Weights of a small GPT-style language model, trained from scratch on English Wikipedia: a variant of Adam for these matrices.
MLP neurons of a small language model. Each row is named by its layer, matrix (gate and up: input weights) and neuron, and shows model dimensions 272-463. Each number is 128 + 24 x the weight over its row's rms, rounded and kept within 0 to 255. Numbers have three digits each. A neuron's up and down rows have the sign that makes its largest values positive.
Before each neuron's rows, "fires in" lists the words (lower case) most often at its 100 highest values on Wikipedia text that the model never trained on. A number after a token or word is its count.

fires in: "of" 31, "by" 16, "for" 8, "from" 4
L8.gate103:139120140171153177099085125155156163181182099196158120126126141088151054129148103119154125092134204190131107121128123099152161129116118167101154125143097115123107105105147156153107134165148162129130135089181111109177109098146116140140142104215104096114154110129133173159111137137109125128140126154072141109126156139130112158150108113099130151160130136113090162162107098111107126095086153153151089130070103133098124141177102148163096157085102153185134105096152126131112128137171136171154138119132118133161091130129156108100146132112116054116107120117145094106158121134128133111
L8.up103:122119123114117098161166158104119116105118133100120120130083151124151068108173115114100115094114128134136133135123087139140089111175142129129174126096140110148109148080071102168131140126116101105115159149114136098165086141093109120130099190131162126132133106110099108143130130131112136123124102140184163110099133131128119130096113119137098111112090101100125106142118108108163097119120072103122131117111113130128146095140138131102147085142139124140133095167140114171145120131146149128099123128147130106114120110147134163078178108079150112072101168153165120144122143117097107128

fires in: "as" 29, "in" 21, "according" 7, "such" 6
L3.gate2354:134121118145140161122167141066136143142117158147159106144134179099121094156105126125117132142178078139145113106151119117137103098132139165151110097110117142140129178136136158104111149135124160180115116117108103124156124167107141109121096082139093109139115119121135143119132144129090074130157126115117152168140074130123158117128109139135105132095115133165121069124123131154130156124156148155131172157136141154122140142138166131132155115107118101161121180124113084145100140111132079147128145128169153122163109133097156152114105112090114090183168131133135133154141170118137142134
L3.up2354:119145103137155110140109121162132100137123132102091088146127114115098125140124137130116089147154099169130138158132072104139144132137104134166151187083117110152122090118100166165086107143148088146121132147122129123118139147151121147134141198159115145114102132136120109154114115126113112147150101124125088141147116146107160092119151137159178126111101084115146172132111135124109117098134054101151167130132150151113131096102103124149128136133150126168098118172134122114127145105112155129152119121131127128086075149114112120114140119106148132122124133134139103146093093124133096117

fires in: "i" 13, "you" 11, "s" 10, "kendall" 7, "c" 6, "we" 4
L3.gate662:131104097127126143149096120090128130146149119105136154140166138134093146119131123163123129128138134119141115137159166145090133132152152103098156147129104121161136130112174145109108154128148083122113104146139128120164135131162111158117113106151144139184138139123117122148181148118142108127132110124129102126182129120107125118145140142176192108122122109107157135159144145101100115146109118088132141123128142177095114108140155120158206114083125131151137184129133129121132158117089152087122149130162154121134128114121148142158156135097171123118105152102094140118163122104116097137
L3.up662:109129125151100139074097150127142186102126136086136132105152133138163129132114165104163125129094124058090163136143149098162124129185132170146166116080130116115094136151172147155142087145132118151112137137134164117133097137141140141127142149155139118162098138085139153173122086122165092172128143127121161095095183146168127117171145142121091113123140100107130167118156166131100136145143152110114113114108133107107168108123125101121162144099144117134141161102104191159164157094102118118128117172103111134121166125130148132140123130102180119157150096110113119117145143111104118103

fires in: "and" 19, "to" 12, "of" 8, "than" 6, "or" 5, "as" 4
L8.gate467:099135088127107140128121126160130105129131053120178139104151114139124079113122149120141118160115097168105097114169181133097141137166102116110115096105131175133125115095120150095106160108148136119111123132108100186103103098165119131117125134132093103138117103122128146133119099130157135102119124104100101125142142111171142124144117120163100129109128116128165134132105123110175119086147116117179133140127145150125136118132122125172095137140109125174079087121139117163124167140118118147131141084137121152144179090130111138174161148121143129116091100113119116083078119147156149119
L8.up467:114144115134132130154145127119122145148116130171119118194109124133152112127135119129070117134123130110153134105146136130151128077178158130112108091104148125143142127099104127146110152143125118128096149145152140103107117112108103149116161146098094179115171141087138145163150132110081132122142091173119119142112103104134122146169104134130152135102117103153152161074133134094123128103120143121106159131182147098121152116130156143130116114140113167174157101118111149174139130106100115133107124137108117121104115120138116170126118139111096091130160111129100110089123115146103089151

fires in: "with" 50, "has" 8, "using" 4
L8.gate1554:124099107081143107146161126119104108104120133095150155112132143149144142115141143138153157100107097104141102096125074154136155140136137167151156123113159116128144121118119156166132113130110143144098141118118109091126130114126155116145126114073159161128127118138140117134101119112135152082116154148148114145143131124110123111159114134121107125108151144163150119105133112119139132188098129143145138143157156128109098144138091093114188105159178152124127091146133111129109179149125181117113175124148124122137076143146115112104147171151127129155108146126140150102157072119088130151
L8.up1554:130128166136155112160125112081148113127113143107138088094156098161113137133115137123112118147159087124118147098117146103189115125119124105112149138120149123149118118120119073111104146146146127122118112129144129144093112144152116090136167118151111115089105161135122094100147125140183115143178135163161106144128124139117124116103133085129150121167122187157158100141120149153102119176154138158110137133162116143148107123125133139149119139110143155171102113101148125163162115162142124117102083111107150175133126163126148132133122154107151113110073106117178155153126147120151132065

fires in: "of" 25, "in" 12, "on" 11, "for" 5
L8.gate1238:172092145111054167109138097164117101151148116134109144192106116170103143150075126149180130090140107117115134085124141170126139094090142125110131124128158133152135123143178162128171139142174109103138140161148106114102101108107155150154148162117120143156129100164134132139133135134106084117108154142126112138126133183125138143130142130146134112144157153130181128118147143115111150165107129125121105114167098127103146100115148137086149110157086118138141160111138121113112136102098103152113137105138138107119136124149144179149130129104173132100081063064155159152085117137101135120
L8.up1238:191088093155136104125128128122148122126124105095127131130150100118183165135138156148145121117141105131112139129117140142089134118150156139177119130161093110067148087151169136135145145094130158142135122125109150111144111133117126156163094139096084148157117151133094128112189137124075159181161148098122095076115100108105104134169156123142119141140092146111166147153157150175130117135140158115134154152173116151152152135125115153113142087137127140113129152102134168143124120105114099120167084110129130098111141166113164139125187120118142147104110145142101103080074136128129157137

fires in: "6" 14, "4" 13, "7" 10, "5" 8, "14" 7, "8" 7
L8.gate1236:160135144155133140132131156161123127155157140092153086129117121173154138154149124118118153101163097120145097078108152109137158118116122146136091133142096125139143140111109098096149162130157127136119121133182154133123155128137100146097134144137133053113162102124113160163115123178135112139105127152140130150138119126140139154150138163122125143125137102176103186156123146111098135120114178130109128145141107085087140116167145198120131122158123114097099151106114066122178124125128150133114097147169126139163109117107159124127133144135145098105142102159097119092136138131136160094
L8.up1236:117129131119149151179101155158115141181160140092156132159178154136110151109123156157183146100085100137102118131110111122121117091100131078144110101153117131139106128140156168145107095112131109131171131123118135093145125115118131099132128123155170156119071134074097104106084113158109143171153074140093120105149126141108104101135122132131134130089153144130099118096074132187113130170158080159152084110114126140131102084101096142120124142170162123174157084150102111147157092101110123131120170113122122178152125113124126129108131108132067164143125138131138133131133104160086133127

fires in: "of" 62, "sui" 4, "seychelles" 4
L3.gate1537:131133160163107167145128118119162127091125094092152108168131139160130134147115121120149125098127122132111134125134155120132136163105138114137108160166132115154183091117131117134138112125148167088145174147096141168137139146157112130077117119118098119102120144152080137141085155122111138148093095138136127120143121098094126104158136114122079142093149093165142135134154127124137117166130130101133146120170130152111114188160178166118107138113111087191135129092131101162154167096098139153132089163148135103101110188123145147162142159139133116105123120095121093108112116121134118148
L3.up1537:102105149086146151123134105134134149114112102122118123127136112139103084073136135096124142086102123136168119106072122179133115131165132130116079106178151089117125139116134142058128157155128130121160173092141178111103077156116145135124162134101098101183113143175177131131138136135111144118142133125127123127146093097157117122125135081099104139099101147138119167091096139185120130123132135130146130139124128102140061103131121102165113130112122133100150128138142112136160146114082163107103139167132160133104102116152128106121110105119093113115131113135083118148106110123157142151

fires in: "to" 18, "also" 18, "would" 10, "of" 7, "for" 4
L3.gate2069:134108158133105109118154144098125152107140134109178154096165160126150120084178138161116122123098117132116163110134119100096130165141139105139127134141083120161099138186109090138116127135166156138100155110125120159133144134114091126125129119147150091119115129126141130125127120081169130170127150154139126122130100134113112157168120099156125098114154098103148136125115131097110133122181137106146149084143114154110133108116136119126147084158093108166115108119125099160114142134135146104080145104171142104115131149107085158137142145106131082130101153166119116120099118111121099146
L3.up2069:111119142099148125136161118098115146123146149136154144126124151128124102134117099135142088130091131161141156079138136172115146139149128169082108108104097137112078119140159137132161189144112172138079086121148160165138099107142151116134123147123139121143118151148139115110129115117138134120118136131095167118073091110122135116073139171116130159148165131120122176148138131098167130097130111097130159141108178153113158132122158155053154152153152154151094114125137172161146119137177130116118104124151133164141088132151124144122160112108122134096161135142142098127157133122114137097

fires in: "as" 45, "in" 15, "be" 9, "on" 4
L3.gate403:134118120124149144137093093106145153108104109115173131098100108118129112103123124129124109110141136184085146100183127119097122139108143101109148117112098161113127111135112140131108141126182153109164099102125156123140111182097136118128103135110129157135140150116171134102115112136122126113162124146171158149131101175145126118155143132144141169153111119175185152134156120131116116130110117152111127110101101146128116140104110166117122120130121098176091129125150124112128085106135103096150165103118133117149101129100171117123121147143116136122105092181137093120120129121158134195
L3.up403:139103137139122094119116134086124136139105087091122135116137152113104069076111151091113134133097097106138175098138118122155133116148085144086152183095083121124102139129138109158146147115133131179132074138116130158120114134112142078114154139115105106096120149108111157123125137129113131128148115115116109102163146112099137144086120147135126113126127152098084115068115077119097172055129150133135106146132137122135133123122114153149132132138155160110138101099092123157127128136125134120122155192142125127168114140139105149098160194093137132156168132159128129171154105097144152072

fires in: "of" 64, "to" 13, "among" 6, "on" 4
L3.gate1403:169103178081132168133124157095122102087146141147104114124137137118096125110125195159181124136143136102115104089124157112135174094111149124109130117155174121141142103118162107119127115098113122112115134124159157137136111070131127156108119171107126125151126120148120137158153166142096141144136115129092093123112151118153129121116168132096122145103111084084125161098114152108133158152144157114156121151114144138109115132097161131087143082158133130180159152118133095143130105117116119127155100150141123123165115108121126110158131136095100122140159144120111149133128163114185145111
L3.up1403:115164185143167152148123123144134132103135079122111121106126108140099152126148090150116118110123105098160140122153130136136106126139149110138131132165152121132134145156098154134142120129091129133112128133162120118078112131143115161131114162098140159152119143152113156149090126146188113131114164144154150146138125153152097159065123159095136140114110093106131098169133116157101109173162101151126159134151131143155116088116177083134080081135150133155078142132136147129141128079138095138144109138134125107129146138138129137147124125125170184147151121169120120137042117122117143123

fires in: "in" 80, "on" 4
L3.gate227:130123129114116127129124077103165155137127169185126114133117087144156135155137114143087114122130102152109132118132128116118119153119153115163140145104135135166142151100138140127123108158179097168164145132143118166099139116086142109129143102123147142147147136101116108132124167110096156166183140152126132130197145139101127150177117122101114135120126143135145142149118128146121146129128101129113138095084106169116104140114149089130146131112124118130120156115103085118104136099131114182133127139106120083101094175131114107099117101108108112178089130113119158107187140092137105157
L3.up227:119137103101119127105151092127168135152113128107134131168096131133120146098144111103121129160128104140123115173129079099142117097105083114140068159109167155112125084156125105134143114124156135111148142140140094119147160133108136148105135121102126117116113125153099117126108077105175145094095121142140085158130155138183123105131126075110130111139130119108155119086098146153116152080143174119119153112137164137177152108126092176128132119130145108116123123153145161108159140075098152115117166095170149116126153138135152115131124173103113141118104126178182128142128119151147108072

fires in: "in" 58, "years" 6
L3.gate1119:137126141096123116082110113126139132106152152151125089138137122150174143139121134113112094098126096144119136115123161122114119136160177140118094130106135102131132174105119128118142081111153134125146168134120164144086124133120123146118085154083147150185080108158138129142109132136155107120139130130122128099141053107099142097110115081125103135102126117093150127145191142147117127148112141094155130148123123121150125128093169131136123164184127095158123142130112176082130124137099098148138143120132127137101126186153120134106097124114176072179121117105109112187114091142133104130
L3.up1119:138145125116124152178124147186098112153078147100106138128120150111121152111151105120132134128079085111160154100144137121126174103119100142164119106148122109113139107145100142164109175161172087141188161146103102139097128119149103104109165112165092080146128120141121121123127111102164143128123154146065107094116118169138147093129103110121127117146170102113139113117150154138112134150130122111112130141161120128122142103128151149170115147140127131103076065142133160159114133160064162146128164092145136068090123150113167099080117132132122113126129137184100119158102167104119131145

fires in: "in" 29, "is" 10, "be" 7, "was" 6
L8.gate463:109115099118141118146115123138123102114127151163098113162125120158146105160134109132107181116145130148121144105144136109130143126098132124123131124126186105158108131100106140136170152151174132161148113135128136097155138186122142119117133108095118148151143133142142128153156138149111084116121068138154107152133111100126107126164149111110112114148142162174135102166126102119131147096106146093151136112079143169109155064179156138175092104151155128120122090155149179096152100176107124122137168135150134164137190134122129127154100084138114129104092134145100129158148103144107105130
L8.up463:149115130119143068146102147170123144093138171127151131105111148121133173109132123133151108137143136153127124146133137120101123071174148133171131118155121126147081094119114078122114144129144129144145093130126107166165125114127150147149121076158142155116134111111068123160122134164104147079134145148106102150161157151117148138165118091096099129133118131145115117134144135142143162096122128116148096103096147177120140124116150140049128125175132099106159146088079139152164116108181129140146132097100118117093079167121117141132128120135108101124119125174131128149140126133111130089

fires in: "are" 26, "is" 20, "be" 18, "was" 16, "were" 6
L3.gate517:111135161093108134130109143124139141122104145130178114150100152082141130131123175146142083134145153140157142149135100064097082070114132096136107151126151134146141157135134110141125126164120123136181126119080140141144124174121120131118103164113106124195145143117165143121105153081170133130172080127126109128157092177145105159132141122117138169100106090144142146157102105118065150111183113134142154137147138123111126147130199138114105140126135113103129112117134148105101106124105133170101110171166139111124129115124091148119108142152115148150170179108139159134111125108168106115
L3.up517:141107106182171097122136135121154099103109106151126110105112093081123106086121120086094133104122118118123091114134134163078122144178127115129154120141141092124118121147097152148107151089123152120103159079121148133129124087108125121104098137138109195124138121141152128138096076108115087129104166100122086185126102084128114169104128160140092107096129084113170127137128190111128142082131133138148114165128120191072169140137167137137142120153148125109142168108163083144107130194114144152123155105130139095139146152122110126172136146126134112135130080147069104130128094130118123125

fires in: "his" 17, "her" 10, "s" 9, "well" 8, "had" 5, "who" 5
L8.gate456:139114129162159094099102112106139110100133137101117127096139133120126120115154120134101110080157123136105154111137146119099163148136146115102160070143145120148113142117140083104105127142129150112090178133149131109136123093122130174123109155144110136146107116120148177137134149132118136145096170146116138139147131104102128155131138123116117146142144105141133114162123165137168107119137121095128110125118120156097110148128154122111095095128121070124126114160153158185173080128116176122160152143156182157137120128126106143106124154132127097149088102118128136095109156120108123153
L8.up456:135149084102173086121073102162178108109127140152128124108148135069109146100141157125121118103130080179147107165109107097105117100147119116131144095075140173098126118133126084102098096115106156151095132129117149115135128136132145116114087127126129152144080110154108138155116139108117168120136157163099111119097147094171160150156126138136133155139081111144139143145104132148144117140148094115096103183151122107069134146162138113124142157128149133153145118159084125124184106092119160112118133127123146152185117116088154124109103132138101114114119149145112121155091071131127109158

fires in: "of" 29, "the" 22, "hitchcock" 6
L3.gate606:142107135137170121099100148129126101135146127115102128129102127164105154138126121170114124142158131147123131134118114081090144119179157132125110115138165119185147121128142130075119123147181140106105171104099172135117125140082140130120082109105134091107126162127109140123128121113152157091123128152133125110128142102077125147133127133137118152126121143093122133139143116109135142109082123142142126130129138132118147137131168129121105152151156130133149112139127178134098132161175160064122126126171109143110154128090182144144143088100101107111097151123149088107138098097107113095
L3.up606:117124144121124127130177108122127113169115131132141142131124129114127117194145133165111134126141128116127141071118133076140133148127123074166078141158138153133116098147177110114133119156137107116128143114106114121147139150142115104130080125158139135096074104111115159102124111121171109127086129127165145164150139095092142145149129141119110127149152113135132138133149149115160162136086151139169134141132129155109170134155181167115156128151145107076082125136128159168115137093097132106108150098137165109125123101143140153079114096114089109126105167142125166147136073122110122072

fires in: "was" 36, "is" 29, "been" 5, "embassy" 4
L8.gate1669:124150121143099117156107120122117095116122134101132160119144111112118138132110135093138097110121114122139140130092140114143127118075134154156114132138161137145177155132111131134152121086129121195120118133075152125090118113156144187079112123155159126099116132134135131122133133138121139167164137169121143160166159189126089168107090142124116132125156110139155131133147169091114134128124115123106171110134141121087140151156140076113105113134140093076085109110162106102116122138151092133136135106092127107139105120141131168097153093127167157115120151186128136107105131080125077083
L8.up1669:146148143134127119140104138137126123093164110117130141159116078139154156112131131151150115057116088139102121175120175121122103111116110124150122109109121107153093132103137145142124146132110137159110115121139149160151104098115139126107132120107117115109139114127145147109098103106137131097123120125145136128137112091131120122153134123149094084089103160134143152101150127128176138139129135102151111104090128187131135097129132169109106120122128146114089100088095172123142147090126095108123096154214149149097111127125133134156109121114096150150132086115112149144123143133120082152

fires in: "of" 27, "to" 9, "by" 9, "is" 6, "on" 5, "was" 5
L8.gate1995:121165117108152142130137152142094119130117116116134099141133173125124115173122096163109124093128118133145135121146142087115088120104109124118139171123139150120101164120092110076119121162151127150152111138127125126138112118108129094132144117157128124140123163095139147167130166158141131160145130132145100126152130135120152217153120154140133144116119151130116118114168101117132148097121073132172123120133146130107144127153151152113131137108170117120134107115148111148105145138119140141163158117133149112198122163119107129084147135121123090061122175119108097098168082123118129108
L8.up1995:149104141122139101104108154092124121147111109112140125141125131180091139091114124111159141121137076128129169143146106119124131120128074161038089151129139146183181104121092087148112145135085144129162101166083119161122150157137136162110114150126130138101120074087080138069091109113116136152138084096130101131129138147111114143124107102109124079149089155153110123113109129116108113134124135140163081138133132072144145113127105126127138134130136126121124168152099105142141142129132125101153106151152121151114128147160141091145128147181100147107129149140098154134124135146126146143

fires in: "considered" 13, "is" 12, "as" 10, "be" 10, "being" 6, "became" 6
L8.gate1107:095148113158156146143084156127120157131086119146109141134094089126121162116145097150123111090107089159118145094133136163124140132122119095124143154132181128113132126147097167131127102127128107132120135169093133122140089119140108157135118144121132143113141169168120166114116129110159086148175138136134124103136091100123129128134121117145094111098109130155158117107137164148107146104131174120140150113154124136145150117173158104109096141118136092103151123141130099157127103160161143142128136104131188129143152163110141157122133105099143162113118139163174132088103115089117121154
L8.up1107:117168146132078109112142188136115120075155080154150147150140125118130162138123101120135139130113148080121141169145128109088107150140140103144069166108136124158145116127115148151116098124155105158146133131139123131092103123105133156133118162130121137155124101111142134085135113140095105116160123124138163145144119115139142117167179106117164148118110126123170131100159155096204130114161148116146113112131117154145121122120177142096077134117115151128120112161095110105133076143112133126175134137105134121106136141098115127141118104132128162165107116119137145138127113152125128110

fires in: "s" 25, "a" 11, "c" 7, "ashton" 4, "borderline" 4
L3.gate490:126123142139174138155134113141105117118148121094132114114094161127099081114144133090147196179127112126121156128120084104130106130140145150085131095111112137127120158159129121115115084111126114090165140116124142109161111152138070110148165156121114140141180127146101132100106132173105128107127110134146113119124114132161158165130121113119140138119074214159136123111083166130115112140098099091128160146110089132160117121168157152143122104111063124136141128137121130146122158131096081125118124185152108146094154133093109147156148128192091106121138153133112156137164184097101114136
L3.up490:127116135146127138138143138125143109125118134120106107139116154125102119161140144117161177101151157135119167115163127099103130137129107159103132128099151144154131141152152111170118118127138085092106104126106132098163137124159156124143086110116149139157138146109186121089144112115159170098165113155115151146122182139117159121100167171145092125131131142107139166106116147149175152111108125157107122128132110128155111164096137092114110158114092101097120104134110101109119144066178129134087142138121146145144145175148136148114115109113110143149104142092109151112109096158120122106

fires in: "on" 73, "for" 5, "of" 4, "the" 4
L8.gate705:163122154091142134123150126104175137124139110090143120119121128126143160093133151095130139124124141133163134083142125114167160127108084111094124157163137089219139118148139106111161115183162140134137181115158122135132086139124164117112110107131104105140169104139153158179157127135109129140117122119152120149169103142169097106117094108165143118135093138129119087081150109117115108100131160079113117152110163139158170106131150086111098083111112091127129173125120105138177142126097159166117140134124130142096094106115162119124122120131161140128103111112141176119081128112111126137
L8.up705:112133121140122170096135106100112139131120116091121111094181167105156184160120167164106129144152109103104147133132096136157112161141124184104141102097102150112151109141114113150074141114143124151134122160123119139117118140123135090114143113149143151123140170096120106123137120097152091109105124126095097152123110148122128132157129153133170110119201139132133103105129133145138127128141172152133163100123157117112127138129084155137098106121088139147155155131130117121116123139132111134106111123126141188168129131140189149128160174117162170091097087119164129082115116131096124151

fires in: "has" 41, "had" 15, "been" 12, "is" 8, "have" 5, "be" 4
L8.gate50:161167122151124133133116158147149156107080148111148130108163132124151120125164149143154122102131173129104117110119165168149114139145109151108137116140123178118107152102134142101129094103138115129154146157088122120102154108088160129106100127117098140144132113100154160077124155121108110141114129115114087142159110121099120156132156107115137138081095133120121154133169099124129101146134096138094129176109097131092138118109146140065112119133128150122086109157100157096134114133120114137160121087110123115161147112106103121096126155105149148096129089140080146147134151133111130135
L8.up50:122093090126157118158101130141165135133094127088146126143124079114124061149136162160125115066110094115130154133131140129115133133105102143078126104101105114156151123135093124127115129130115136135114137134128125174133132155110120121139167102128130120116117131107135145168108146117116148109116105119149127099139095142154090141129126089150122158144091134147155152102123171123145114140176105146135128147137115120126144126121110138140126125168134130165117129105134140111150062171110103152138120109125156160128101096121142106137159121098162145171159093137114147120119128099129096135

fires in: "of" 76, "to" 11, "from" 5
L3.gate1820:116131148101123117107122142143143101094154129138053130144123123109163138176152142113111174110180156098108145157156093094127130125162137117123101113116119072104155175158172147148125131130170098152142111186146159127138090148101118132141070067151075144133123159123120127099093105120160136089150118137150132088097155139081141152096123108101167158121086155170114144119127097111109145122097135144151154117086143152073133099185133150167127118139151094122140134132129159121134097121117115108152110111143122129090137121117164154155098107124128141168100109141140122129162136131124129118
L3.up1820:098071121146107118146123108130107095145128166118149089107131144169118126128113132140159150121078113187124156097107183133144117139133123108135108135189130143122132115103134126102116160126108116131097165104136105146111154118108111130126124164118097121115142123109163148160166135153132127131110131124105106163151107127117133176094123176134105121134185151094132126105104115107119141151067182136139117160130112151063130170126156141120111127124101138120113149098139140115126135126111155135166166156153107163165089077082103152118097131165117091107137108147111087123142138138111138109

fires in: "of" 17, "with" 14, "using" 12, "on" 12, "from" 6, "featuring" 6
L3.gate733:113097146133144099132161099159171113117094117107126133103110121148155125088120134150115133091093117159131171098142079140122121155146119149098173165133105133164165128155117180166152133143157083152122158147120124140121164102130148113123148148132114121135120153179181117110113102113139153156123144134121128114170128138117118114166141152172114154162167130126148162123174155150109137127127119130085154073112144142090126135098152132180128110157124086149099142142090153128119146133111107113132151129110145143138123132114116113126172123153115149154100110180120129108124171109170113145
L3.up733:176143140089087163159128162134132071134134163177157122103106121118159102152126133145128076117170137147125140130088137098133134154067126141121129167172124093138078131125132082113122137153122167161186118127103114147123109133103151093162139132129120099136153143137153154112129139121115148126170185130118153124151094099162081153167159115125138125131188097128114148116135151149104150108128162147117150109100133111162158149151139085105140122156149106140110119118121120072155154155174110174102120143138099146154151120135141123130150100131082128127122134104127148136135114096156142106

fires in: "on" 44, "of" 7
L8.gate435:115121164107087113121124129085129097081154132110115097137098129130110104107167126096135129091136140108116116141094125136136125085097096124158145178181123122170191147116116147123141090108146113106129085157134111145157103148125099150161144111146117123119055168110157132168103125126115136157115085109126100142156111131128138108108097125146149169112101129166128129092123095154133104147121117124143127151153140133088147172154151128110138092082104112110093155122133162148156106155145122158123127168106170131120141103106130132075147127130120173088130153111154128095124124149134081143
L8.up435:078097152154094158082104097133156112133103099129099105147125126098122148124147179120133111157154133121121125118090096150147100108118124119118136141132111148153141168101099169118116150158131124117146116131110133190108133098120087078138131072155131166117113092116130084113091110117124085157130105125115104136120140111128146137110142128117096141126142105140133096098118123102128102142098109144116093133147169146110115137154131158155128107115157130157144136092156143127153127137169120110213128129139103121139125112109172114138086132186116107119121122113134137107131121116112179157

fires in: "of" 61, "for" 4
L3.gate1654:146130093142150107154130123158119091134093108099166093131140131137125117117114136136140087160135094148114109149140138117134149090104108088123155108135153115149150105143103090148123133114148172137091087085135102114094142143188145176152115121132137082116102133127123117143115095148149125136129120132103098142139143111150156113151125124120129162071115094104152178123085138109121124070124127113125092132095141125110105159131141114146088145165142121113086125164120155094111129112140167139155119127148117139114127116127136134104155092106166174116131147125178156118091117158130113081
L3.up1654:069102087113147147081119125150125116108129111146127128156135135133150124131141084150150117119154121122064157082114123111086133128151113145117116151130116118107114128131133121120152204129110113123136105119099137148150133144110123130134160149140104123128150130123105105088130107121106102127104153169123162150126141121129195123131174092112140154147163136130118089102126127086096129173139155190132153122096096102120135114139131128137112107111157127168126143130109076129141142143135136116126119129152132108120152137136144114137161189120116118110154089109143122126141160149072120134

fires in: "was" 25, "had" 19, "been" 6, "being" 4, "airborne" 4
L8.gate1505:123141117139132154131079126150116110108110119092133151138109101114122101133129162115122097117092140125122099133139145126132062145108107144167132123157099131129143142113091145163135132147156145134099107125149143111149116104148127117115096131110058119131143152117151173150171120109151141154125127125124118139135114175101108136123083096147099143155122128104101136128141170141141107146139102126112123112147136133119128122181092121121082164137147100149090122115112134114136155132094151171116139118161144107068093122175128141151170102101128153106119100130164143143107145147161070164
L8.up1505:126189147138084137122126173119134183152134118111092091113117127115120132140085138126154122128140144132130126167082149145143128118120121103107150126162138146086127141104129145111108122102121144138142130138132134108143111149121156134099113121136101152184121117155075115142115136138139139119110093173116108095150116140093108103152107152147150176092129095115078147141124144088178074093110105117128093156103104157146110113107112117115097170134135122108118138124148133157120087103121116090140119139115161128148111160137142122157107109128198128131104151116118137130119102059134143113

fires in: "for" 32, "of" 16, "in" 9, "and" 8, "with" 7, "during" 6
L8.gate1545:171119124100148089106113159105132154119115131125104124109146135089116132165127123174138112104108151110162145105134172126155129096136163157152114114078149103166143113136159107161155131194096159110169122158131158097158127155147114124116127105124092134122135118123166131128087116130143089117097113127160144170092130105123108139147126115173148106181118139133099149157163117108155127150091099156123129131136142139135126131123118148142149099088119096137126102170149118135115109182115088118069108141128125129105138130121144134120141162117153102113097123071138091124121094153145133130
L8.up1545:141154120106087123193145110127112073113134137156116114135131131149148141104116154058091109101113107146106136155163138159091110177097121137095126113136126128125117120102147128088157125096083143158128130117166168147127132124146157145155163168111122101166160117125101116104160153133167148155135131088061117107113163153141151117144126142129139132115144125112165134124161110125150183126153117111131139165109129123159153113134117101153139153151161122177135164144091126127130096104122118124139042119158121078111143159161111133100125138146129113089099119153101148160100106116128085101

fires in: "to" 48, "can" 8, "more" 7, "not" 5, "t" 4
L8.gate1823:132146141105166090130159112121141137096122156101104137136074128151136138130098158141188132127146142129114087132097160129149141126132114151114130116106123112146147136131148136143129124161131129142128109157113112112128098082154124166109116099109078099172129124076138150088138123109128181147119110102140140099164123150172169137135145136126093097069130106168094108112141158097159139106078162114114150088096170132145136167118151132131124138118135100143137145141132166126145128177119134156171110097141129118173167165108164122102131118144181107095146104199073119130165138138165122107
L8.up1823:156087163157124106195142140113143113158117185140119137136121102094118139126121091154137079152098133128117165108135091129142116175100144139151135107177128165117112124139111131127132149150095151135122165121110136124131140108144146130156101101111138134109115173120134148137118155120100112139121106115129139152175160133097082115133149074096112111105130139119150131116166118148111141127137136127083155154106148097128129128116127146098118167127096134150149101106108145105124129136163107118096125159119122169149144095079097119129166126114139117144163149131153088152140146155148134110

fires in: "s" 49, "its" 24, "their" 17
L8.gate738:173108176098135135157139146154132080131189112099107130124118107123191156128095094140178092151081116133135093146122158130089106167104187103050145133137092130110132126123132125096145130145181166166133127111125177144158110090142126122108111127165113158169120128143159133085106150177122139140101096122133186115139124164153153098146104159140096167134156100105105103140121126118138094156151141087121137128112125158129110139133152140178095102155125085096128129146131141102143153138121098085126156132124099146125143148128160154148135167101150122106175153128144140114116122152116118137
L8.up738:091139126118132111163120134162140129102106153152120116092156140156136118122094100127128147086119083163117156103169143092126147132153119143104125151131132119118131110124120126153095129133120124135125094108143193123134100117134125134137100134073148115108121139093123161151100127098170153120100164133147187138131090117175102119122093126187092132105111122114123137134131143137130090111098080088111149146092129135113100122100108128151144180145139138089137127156098152147171145113112147163109170104133105160145122155197136088139176107122124093121075104144183134072146112132143138103

fires in: "a" 31, "of" 13, "born" 9, "for" 5
L8.gate1922:146141098111105139134094173070157138099162159112154096108139118126110075168130165124140161134188110138124117126127097097124132104099131130089145150168140112141148141112134104153119105179119125077144104182147132132110129120136125129149113156145126101128137160124136152177145106120155123128125153151136116099160136130104155149110084096148096142090128157096097127126089124158116145128135076111143110133100139117140135160121112140134119128146139124140144123179149110183169134181130104120119156180163172145130128174099117131146138147102129137169118109109149141142173118102097131088
L8.up1922:119091126117141127145132139117139167120157132100104164129126134158152115154103111099146127119132145167121152127143148113119145149132099111104143156134203077149145109141132135133113169147128125114136141150121130105134092124138110111155108128141166190122128120121142130150131093118163111119116131129098120090119091096104097126171100094144141130103128150106134136136073109112149119146098103114167125127106104129117160147145106113104107176101098157122109102121137121177139175102137154151114145093146121156118149119124120118150102119149170139069127140140141137142159121156158159163